From a checkpoint of a small transformer trained on Wikipedia: vocabulary 2048.
MLP neurons of a small language model. Each row is named by its layer, matrix (down: output weights) and neuron, and shows model dimensions 298-447. Each number is 500 + 40 x the weight over its row's rms, rounded and kept within 0 to 999. Numbers have three digits each.
A block is one neuron, or neurons of one layer that tend to fire together. After each block is what it responds to, as a language model described it from the Wikipedia text at the highest values.

L5.down547:496467480511430476548492468529516496458509437519523506547477541528534496463498540526521500492543556595479404411483528498506553419506425472504477500558541498622504470468539462495488497491491489473494549593528462518492447520496535434518443366535510479517437570463409470522547453520476431513486488492479468438524495487537503489433509603541489446568509510540528465553462537521469525495425523491515539514464412491520448462447407537512514426502465512537504
L5.down940:472486517476494445478548472408447497509532548471525432498535539475456426467435569442541569452479473466479546480377516467507570525576509454541493479491454531552404483519471505479453458543447382493464486479448508477478480448533536479570529481545549458520562553461431459468528533509544448550490549497532502358505539487531548417459401559512477440475572509506491562515482520457500514471612574493450492505476483519500477559501467465463516514581493393534466
L5.down947:504498501487481516551490452462410501406507441539482448512507542450572553460491480509442493527511538528541430425488449531536528498528570508494470588492483494499442518482450521521441481472558429560465600453470468481490472525509478501503483479444501456494570530424505502510538484509518422533509445471508480478491553510491507476493525424524380524575443440532465523453550497431496485530448573481479482493509475470559494530562477435570512455481535554493517
L5.down968:445500556509490509429476494502482520575395539442522446486519510530514500459486488580542519463492559467505456506483485518535552539555490482532526483477506507471525542499441524440537466500467527492519476471585445481573543509546505501503496594556521441414485510540508516417474509447487458465550474486512439494441520472517539551440448460506470560544478496544462456523521430490478506516517534544533526495495431512423449537508507514551509505513468545469458
L5.down1313:566466521470528525545439505491536499557477508504471509428453432472535547479517452528498522497454507430494472479476501529527605528539491508499526507482544416589556474634525505474530409553490394522487563530480506494445485520534521449538457475541454463474485498500507527541562463542553495493547595484481483510438522457484526420531459506553474481505385573548474498523503463525526448581458618489425508463505453549443501548576534559492446444518486491451482
L5.down1492:468543501465432471461457525486527458503476564491506531491544536535499542539480499421448440446496494521409536473499571499521534568422473462565480519531542506608530570415408537526473502521562527522492456500445517469521459607566429424577585512477471526547493465525488477453459464510522508482531532470540510510458579491464550475555460497423492414537466472535524520497467517450571498530515516558547525509504459503477500522532479452491513440502507451488507
L5.down1564:521481557485527466436547563537504490504539485499512521534551551519530509534501534482516545523468496489540550468483513506488523521515486444470440544497495544583516536465506486506502536427543452481528577535371493500555440489500520507570494578536449528547540517501523500430446554528485535537596487540494456469490519623500527569582452467532480496464512459480524531519511561483540486511587442518525460448470402523538537516457474494564518481601425470500507
L5.down1618:519505586582504515558459462455492512535555549490553499585507493507487509513496463485504502452506512538564460526454478475462477492536466491477454483423470518530470501529527528473541491477483438516455484486389526492447479467516502574551564516550470462504459448446549441444503486489466423443482495490444543470466484505552514467442452434516482511547469478501513518553499534502522526495663594473518548516499517470431501495496506553544507515570499468532418
Responds to: Finite auxiliary or main verb (was, had, is) right after a sentence's subject, often a pronoun or name, as in "he was", "Ghimpu had", "it is".

L5.down183:470530528532537501461527461519519515556513489475543490467517545469513484442506435518545499532514504575547481458496536464458538495449461444528509476511461488481481559472509431556509484506484512467596495505556507459439505468501483477560474498505452468549426531492552485500475464465525465497512507440496577455494516512547558537506537429468532519515512549519473501425585453565467482569345424434543537398527514530515522468507521467481461530560537498465489
L5.down415:517522502509442400545474479529449480467433497549495506526543566501575458510507477497472537490469491524490505469523454496458486509518522458452522520496529492550476484536477529564528509431567569494520481434474435466471432561486499497528547511490484561527483476516479520504497575505502489515482473458564501476495518531524488460483503501549487424424473439472475557575518508452563546507361524550524425563546519459440469499424530500557518493493481431533492
L5.down1061:462544564500472512499556486504503490495460504505487431492495502459431438522593512432506517517471484484502474513492531509571474544426476523508524519521475483584500526500508495461485476434445469541486490598449550379480557512452481508508531497484504474555594486472482533489541511418426426438433520540509480504487467423528434545488451478462459481525447502506436526527567475411572486510517533460489479582493518528505461580485541518528554377498540508479536
L5.down1486:422581524428463502440469505519588513523444551575465471498561514473481526491552448516533516513533523481530600489444524491461491528537496511519505519537527472575431432503462549515559469566492484431570466549472519503482483501503441439439458427513424485483473411460516449536530437429451532506493533515526488508508516470486540484413497549440582502485537544464469487458480481495572495462464507467521550482468511506461551482538510431497550495471425536495514
L5.down1606:531526461473545455465474524509510511525449491522500486521489426517482430475488523496474544549525528443554567516509501524530531456479508499543519495535512502643452488402490488471482543514487479492467463517485494533457481514545459519532592604529460551421435483504461461415520549549498537470443536480579556465496497564487484488471519493471447506469508497500495508522516549503577522433417469416430440492427516471537439486550573498495511494500460483510526
L5.down1659:432510472507489451518545468528498539505492469656466498546466482492530485560472497502419521483579484468486484487529513509492510516518495480477523481558566517414507479473483486509536499529492535495524551451495516536531487482509589489471495433485516447533461470581495543464511501461501474461484481469529480451491516545461478424512441496534522454492538483523512525539503539436570522544288489444483490519452494510465507496500525537536483475535505551448486
L5.down1674:526513519523537496533467428424509467486481497535461473488480492549494524547596523477433505524471452515545521542460509465557588518451452551505461574479597486451498541514477516488532514487532462412515449512469533495560428488470485515498467487509477485462402413481509519476483539604488479447487540517510395459537532524448476466482474508489503522505512508496508546552542496462522538566320510406475431525582534520533479507499517491458544556530501518453509
L5.down1781:518423540426496445438512470510536455494526462473489499519520505528473580518516510531525586509497460502550522511524521465481486582474473532517539553422492537567520479454490484514455579510564418485499476505504499494557482417441541504476504487512495517493499518407499596537504489516484506510557450485546460541482472506479564529545532496510510490553436491463512522556535428529478490574490520518434501451462493414550475510496496464488458498504530489421582
Responds to: Tokens inside the parenthetical after an article's title name, such as native-script name bytes, "(born 19…", "Hungarian:", "also called", "known as".

L4.down1197:542509475482450488522550458539471513483412521507458513516505500380482466496631589483507499493528538472463521500567487492506422463502497479484486552534521495576468471573540451449538538465524487505558502497526502527489451543560498470520550514549478454464439479475550528416502529500500409480508533527432589497508533550522531535510505505561487465487482599466471429510458513549503461545516468506471432436471486462422492475551510515447556479435485462521518
L4.down1248:457565471475469457533504536522494482451537519484536491527530453553562549528486519462596548574505453453403414528453461462546479493522553473431456464469554462602428413528506486527603499509504446407479492473488463497575452437545558520536515472506523532488478442362516510447491563492454483558495543546471539463505534463428468467567525517556462432464489493436531499509476498547534533525574478516443510458523481487516594582504533474494545562364474490563471
L4.down1478:500519513479452556547497504493505480481451532488495435482450464580547478493444482521540558462480537505441584495553493513543460534528521528458480529474505504622531547579423524496459508440451428480455453479497454477449513447500465501533578465459550486487453513465513486585468486448509476483505510527513505496547520451476546492498524437532428518576513497515496498548439504505564496533619578470476482465512460528468493531494613487560487463479521513462504
L4.down1676:431488509482448448514504522484474528503509575480491485595482557552504465488460488426527572468392511478464490415504466489543471570462495473466504526481544561510428496566470581535472466530481462491466505463516530506484531459527536469498513456505497519523487522426521535493565547489472451483496462503485509541526505518493441443513531513484515541537453528519509483515475562593528572543636547467513517550466484573492451526460477449514499549451461513540481
Responds to: Prepositions and the ends of prepositions split across tokens that begin a phrase before its object, such as with, after, up-on, desp-ite.

L3.down734:506516440511500523514473482421494486482525488513516531488467512523511547408445555504531476507514486519514472538539482535483481476494475488508471494507503452334551525529491528525512503471437365508543454498497481505487423453488489488436586478469506451510489503440517493473468489511507536423496436511508468508537502508520525549504479460479584512499507541427479428514498503486529468526787508476565479531517491491512487524491492488495472554440463491514481
L3.down1769:502544497499489499457561463509494569428522542469472542485493551498465429524451589439505597535496576502522411508545480541436463478451509539486536505440563512444473506529560488534459470486478427447443464471462486516591453426456476484520541435569524541555473508420569496421551462499440416521461509524507479465487460518517449509488541505530498573474440483477510515494480586574444536528642550511508513450461371508466535537484571480455472535445473534567471
Responds to: Fires on the verb-phrase opener right after a long subject or relative "that", mostly modals and auxiliaries like will, would, to, is, can.

L3.down461:492543465477542510523504516461439513483460449498451430499577501563570542529459505479480524513454472497486463467491595459510493486501500483513550473581527542527500498516505487635537457551455555540479471508484538456507455562510511517490548497508453461563492503450482448446521473555435426511531466515488472503542541488470459501472503447550539505493434513556496471579530544540590501537357486406474440514524514470453514514453497489454451496486491549482494
L3.down1299:601479508479475475466451494480496542478462489472460425514576558481507534484463536495456506544500489498411510530494512519513531489487453433495465516476502483533467449451544576576519541535492505552496503512524515425483522508484505476498507457587528505457488530475517441460522481505502468481491541453469430562548558471488501493521486479501507575563468443534508427516584575534552508519460517580494461510497470594425506529478527493450558488532438569496530
Responds to: Tokens inside full calendar dates, peaking on the century part of the year (19) in biography "born 9 January 1965" openings; also month names, commas and year digits.